{"hidden_act": "swiglu", "norm_place": "pre", "tie_word_embeddings": false, "parallel_block": false, "init": "normal", "init_std_qkv": 0.0748, "lr_mult_down": 1.5, "warmup_steps": 200, "schedule": "cos", "final_lr_fraction": 0.03, "batch_tokens": 32768, "max_seq_len": 384, "z_loss": 1e-05, "train_tokens": 357900000}
MLP neurons of a small language model. Each row is named by its layer, matrix (gate and up: input weights; down: output weights) and neuron, and shows model dimensions 32-159. Each number is 128 + 32 x the weight over its row's rms, rounded and kept within 0 to 255. Numbers have three digits each. A neuron's up and down rows have the sign that makes its largest values positive.
After each neuron's rows, "raises" lists the tokens whose logits its output raises most directly, leaving later layers aside.

L8.gate598:146116172088191150082173102074146143153111111130148099171154166163098187129158135099082107099079184100118110103188151137163121131192139163166079108151152134137154141144084183157112105090045103131084195129134121140128096142110143131105114127113082142130101120104171094113175185127101137125112076078158090102089145113085121091174159090173134120157132118108098135169148129113088105129116
L8.up598:125180165064156113077092127186175182102114091108193137129077085077131159172157204095147114173091125101149094145168114089084085077173132114146144119144109150145102069136109125096180127112117083148076154148084086113131055183065124112134090108146161195148092146157085137169171136137082111089091113064125099187142097147108185124143118141124166099092164140133101126164114142109150154108120
L8.down598:138063105111152125143190161067126169165076088069135098106156137117106099154088129158062098122155094169101085122151114101123116102159049142147093123150106150121140134139182083153169144139092113125104121146125044114214136160145102101161149122065096112155123092126132134161079123150114148185159136122141157154143133169121139098141125156123145153136123160118083174096108090155100114122133
raises: "ification", "ified", "ility", "ature", "ify"

L8.gate178:147094121166111143185146146088137161152168105144133127095121160055116162084172118170140166166129096089110118171105108047134101118095129102170121146142121103078130170145100071083171073130118105102141119164075139162134152129137045105109108077094135088144133176061076069124111167158168191128078119116162048121127113153137133135119070122136141138093193098164126118105180161091129118135114
L8.up178:117152117110181172150161159117157124122097103126195131096109150102044085105155094071074133177160076121111126092158162111058107090070140137104089154170144160113155067119131158117166128106134133090136091167100156134118150120153143135171163073114113142106126169143118061115096143178136145140133127065125122126141152175113150107177163083152140130112100150148108161106169075115147100143162
L8.down178:111167127169127140185141131129201128098101094175176144119128095138151151121091141168121103145086187155078090100116121097150084098152090126166125154138128116140168141134111104129182175163100047147135121097130092150152152144117162139143155113172160110097188053135122090159075108103128141136110134129118179141155108101156106166140112123099105179146114131149162204192083082108146100090122
raises: "ological", "bility", "tive", "bil", "tiv"

L11.gate646:118122177105075091175133136135118100126151160094116125143146123156118071172191106135103123153207119194108161073124164103102112176082158174147160136172137125119152141086131163161103164116112184122103144116094133082119141130080130132152174130151165049105183128152146115187130144102062163132174151109093124155154120152112130147132116143141077122096115062131139159089168129121120123140124
L11.up646:108121116158159107126105169149104138138113090182112146105160152171145081101109166055249139164088125141146146081139121116085178129124123170174100158144097182100133179109163119115079176142078141151113123126132132127129116101127099154136162157090114144131157075144154110077136109128102203147133203129147137119100181114134121091092116109155144156078076112149151121130161240112088101103101
L11.down646:098138104132158145134171186129153091132206086137203177106111158134131107150150098114115149157101130090119065146156146113125052152115131135170100156111133158088139128105091106161112175116129124109090134148097144187168154114124138156163094146082142094134197144180120153081139150194139105120074110149078175129148129085086164120145091079195144184110134103207143143086157143166099100098195
raises: "aries", "ary", "ologist", "ese", "od"

L11.gate270:193142135094100125153113159135114096094121151099115093101160122130160149127197181089129074122117141110137132147196105147120073171093135124126148140114125231164149122145122164077153108126115111093120134070129132110181119144141101084049131175095153130127169154124175145154119121166145149091201121123067054113137146154122105123137136092128122101134154149134101128132129154183166147122100
L11.up270:053107117010111126168162110141149111105145133164154094190152155121153088136112082120121139099203121140135117116161150057144168113152057108128134093128122042140091162109130128200130145131158068106144128140104139129076099099122146189200114107162160161149131206149106183156104210034173087081098154102128190166165142087110029079166052143123118175125130138113148174140117121089113153138147
L11.down270:183143164221160119159091078120115137124145147091122131077126127100122158145128129164125078139128085118121102134155146132123071113098168146147158071130083208131144139137166131084184121102126123118109166106125130137181108115117123060087107188151119142140153122093144067156093107189092200079173111109128093100146125149153167152089152116124134105149147163091077123146132177196156092128126
raises: " continue", " remained", " operate", " provides", " begins"

L6.gate79:113127133136123109129115125141111151169099062123130127105089124117128130071213091170107107097176125199154176096095109121156103079163159162134085064152111172161099122104127103100127076110094148150097131147089113156139122163167199122140121134156101148154155115137107066132112131158133080151136150095058178137106100161114183129117123175142156101150119093147143175101129147132130135102167
L6.up79:171110051130143109136162051094098147138152098062133102131111119128132079083160126167125106095166113157110146124137088159121114110058130039118110128123105083161127129107073138179168113099113134101145140129101096166036142112138133114249102096141188136129111087112141139133132103166110120121091097137169107159137115068154127150125180144112166174133112143109117179138118092112128129107146
L6.down79:091137152089106139121114104082156137093095066082108092194069109134169154166099092129170141116137057112122122152097189106130172147097178146098101176130185133119085092128132156110139105115093174059170124116199075161105136083128174160105140154187145130098128139046083132119103154153073134122169174167053097119091120128089143201142094162178147159106163138144139117128139109168138111136100
raises: "yard", "ult", "ress", "room", "ating"

L7.gate40:127129191104116163126130149139146141117069134129119082103096118135150165152145132136204135072126100122152077201042119072117182040075128082158122084086114074081116137116133145104109069097100132198156100152161098126148120119142139098095118131122100186094089154187107071162144144150107051146167161111150126135148131155156127152133152141098178125137115147168151107144117113197119118148117
L7.up40:157121132103198176116118127121132110097172091134149068161108125098166096174109134089119150154093141067097114100095135064130148106118146126150155136115212093098097054090169149141092101130095144133133115101176168080143146110160146186118149138097133149084150174174064141133203198098105110162137164050109099174139179149093151129103084104148150114082032137105112154039129157127097094120147
L7.down40:151148143081183079180120132171103120198103133152147128134135169083139136147073153110135111071088175162157115174079128175104141093130090137142151137136116118148107183149138117138118104180174115117168134147114106188150106186159083121155126100126119161172131178038158114156162100086063098117139124165164127140140115137136071149116178096126115150155131166117154173078117109067132109133148
raises: "tive", "ps", "tiv", "ff", "gent"

L6.gate324:141114128057094108112150071082168140145154114105106156083065115159114138119140169152168098168091150151130146130091149102132181146102187110080142111124143097126169179148084130115153152086097173152103157127156207166106144099158126181125172155094152144170102104180145152134104158139158156148152125139160137123098153114153127095115167089145190117138173123128118156096185104078151104153180
L6.up324:156114107088086117104132136108125125075121125133146082137107081142133091117180133128159080147123125097166148130117114139124176150144188150061158112144181130134223144130141183063170214102147112144091103068148133137081138167115126124119158134119091150127118105132101137175170134127181130084137143176156148168126140175069163105117142129143112119047126148059112089180096099132155113180143
L6.down324:105124135071154123079114172163141122165169135086159115165155170138116141123121123141113135104112122143143132138123123154114141086116112137166125116206186163087119073159177115116154127177111096155164100102160117091144131090107147081204152069167120132088123160114084124148146165085108071110136154131079121118151121109095134203142172111139118083122141118112100163180055125130125071135131
raises: "ties", "ally", "ors", "or", "ised"

L12.gate62:115151146119180111077128070100183120130091099090136202112133114144151187145163165095112140088132113142145106109134124119165058154142133164102143137182105157139195141135115177151108115130144185092076123160143176170121145202098138122144131099093176157166131103054124129128097078148172149125146128043151136179136136141098085099084105116072161165165166096141114134174156140090112057080088
L12.up62:135105110124123110074137117160096166124136094144194121137132105071116116110163127172084094151183117180170209136127185146155091082115160152139089134136104151118136127149140085141097084086088100118135092098124142145135146156094161071153159135149126066162074120151111132065142143139111200131168160171078148159132110140170118079129083087107100142107162102150115128105133125132155122174078
L12.down62:163070144146068151074133193188123084142098111145141182134132126098118128163117100209087152107085109116164165086115134160150163127166141144135101112147109169111138104130156129139111220125158077126123147121112094148125148149192133073184160123097143119087138082135092162147140151137083189133118134116151205118168161122077148153182163150169088142218128181157097122177094144106177139138112
raises: "or", "u", "ors", "es", "are"

L6.gate578:120160130148130119124082129115088061148140088113138090201110117129152073181122132131080085138121082063092141193079153060088161082159094105180095163104165105086091104137176151180103135165152132209153108104145112150145160148081121120155136178074150135111125154072169100150102133139141106160135150103106057096089134108118106141097113096104079119131160107155088137130145129133122081097153
L6.up578:136074158131126154180113178116139134113056170170111143134088145121139143153072180141167165162068108172087139166090167136180089096116100116130118117127192085169097114164139093090065126159131122129144175127123128129171163114142129143108140101052096114094131174144108145134145052112145078112120139196126110144115111143165079133145157096147108124128204115113054114127156139135132139161090
L6.down578:097146141116157147117156163133113135147149058174139109148133129172111191116086096156105111188085146030094128125079121127145139065090122136114098145144199123058089145144148164175133124111155137098089149175177139114103115163141115120114141122149126120136093143118154150146139135145123131168113091072139095116117162102172080110143111089098129139128116066134187174148106144126101135134177
raises: "ments", "ment", "ed", "ties", "um"

L12.gate514:182170087090144213108126192191192111085103188085152158097183135115152153082129133136108109091134111110133158074125155084094158096178116071165112129104110107142144099103162127096158119164159127161098170105095152088129177184151134121136130132151168149106086110135123174160102145147157142185165149164174083138127109093084086112158103112115185099229119124129089133160104068088136085115117
L12.up514:154157146106118174146116165153103162142132114079131150135090198175136110071092150083191121087146139074115119070127171201077186115145135156100128142145125128096160089093098067077163138169126083180117139102130184134131154197086104119170182115132113125127135128108137074100138176091106155124150112126173108136094110180170135070137143159111130126100162144153180123141111132098152112140120
L12.down514:186153131155109098127135132101148122191104111168132082186114110135151122100136149107131079129167172163140172172121108160124095155118163153143135114133150157084167119122093185159108092108096101103112119099154168106084120147149106113116095103132160198174128173165121164136116107136140201173120104123164132123067064144116141181099082171123080113101111158124104124119083138124143151116181
raises: "et", "ets", "fi", "ces", "bon"

L8.gate458:082151139142189107147139105111124153133098181129103145172090161174188118117087101096174154129112137102091113150127158171121154093119149131106043136181106135141103101110114168129085185133102184084139149131067101155146131106080118136140124176185193106188164173096094132141088166150195108169122110093128129136080133167144108147105111161123117158111072115165133180142146108112156148113140
L8.up458:215172163083111154108090082088106183090180107121180081151191167092115151108129173157138103126132156147062191162117170205107173117155102119156035119143134058175120107127138096091136114070124069127168106106140151168139135093151159085156128164081126144085143148108131125151212051141146102098104128118100109083166151087106161126135074085115105158173098150131121115185124125111144114111181
L8.down458:140107112147071100150148085111088102126198155157140137080161069166122100089123093130118102143129102134122137130171126206135078097147150120157101119164100122157150119116119129155092175113061117131125130131127123108137098158106173144135174081053144108152124099149164076105064109126113200135105156134066182098107140139136149199079152106181139101187085143102169114130170143055138121151141
raises: "ions", "ement", "ard", " tour", "ities"

L12.gate430:145148152190127187087092205101158123173156125095172188081141140111160104136137112075087128138185113137083150139111089106130197089151168154136145105125120156118126195155120165122094146118099115133080111135137140107129119156067134101147129107144174127094142118057080136171126161102120134132064126161107141113094061118136112122103125102113123187066133141138038160153024144106140072172138
L12.up430:105099150141097137121124108095122145162215100065048082088081104164179137126139163114141149086131190133176114117115138125095187110077124085153089118075099152153078068132123135086148138111148107165158109042113098081153151079120139140109124133114131115095115128146147117115175171136087111130151079141093111096095161173079150153103110241119174110111119080154130155125110076179153094151132
L12.down430:098133186082121109089080127175072059146144185129212108120136156138085108118127072151146140093104140153089157059102103146119125175146105161134182088171089158107199138103103105130044168160130132115157097083110135130154122183084160228194163134124108060112131147086123184117160157135089154113161054137114157143114075093157127126169156124157166110062146109173145165113114100066115153110121
raises: "ure", "ile", "ura", " volume", "ry"

L9.gate351:131159188153110129092143106139138067123125136105110122131130089122109163130142170094134225158121127170149139141141179133081174076142120146124124130102108125097145119132098094154081103194082175090158156082134063148160112183145179158122088111118169162130033089120157139112157095156160140118149157113111147150091201124144206125155111145110144169140093092116123074156106144120124147167123
L9.up351:170167140129058136083128123125131028101144126088152159165203082126084155101110119128166154096096110116171089071175155167097181087124165140196126122117115125107131140049090174147091110127151117101098149108112131153134088184156201172157103179121183108075074092168121101118130129109211142154169143119201123195161169106195186137106133137123146139169169135114116158124106130125112140135142
L9.down351:100161114051135069074129136087122125094099112089145117147116095105145080163156096112116058119110108080119150136115134090144146082098074119091094111085139136150157122140157032039102121136133122119100104066137086166152141190117104164136102094115119145107122122125105202087129165102135104153118083124133080131085119131117191126131128102099114167080168115116150062127111071111143109161163
raises: "rs", "ments", "d", "ment", "ral"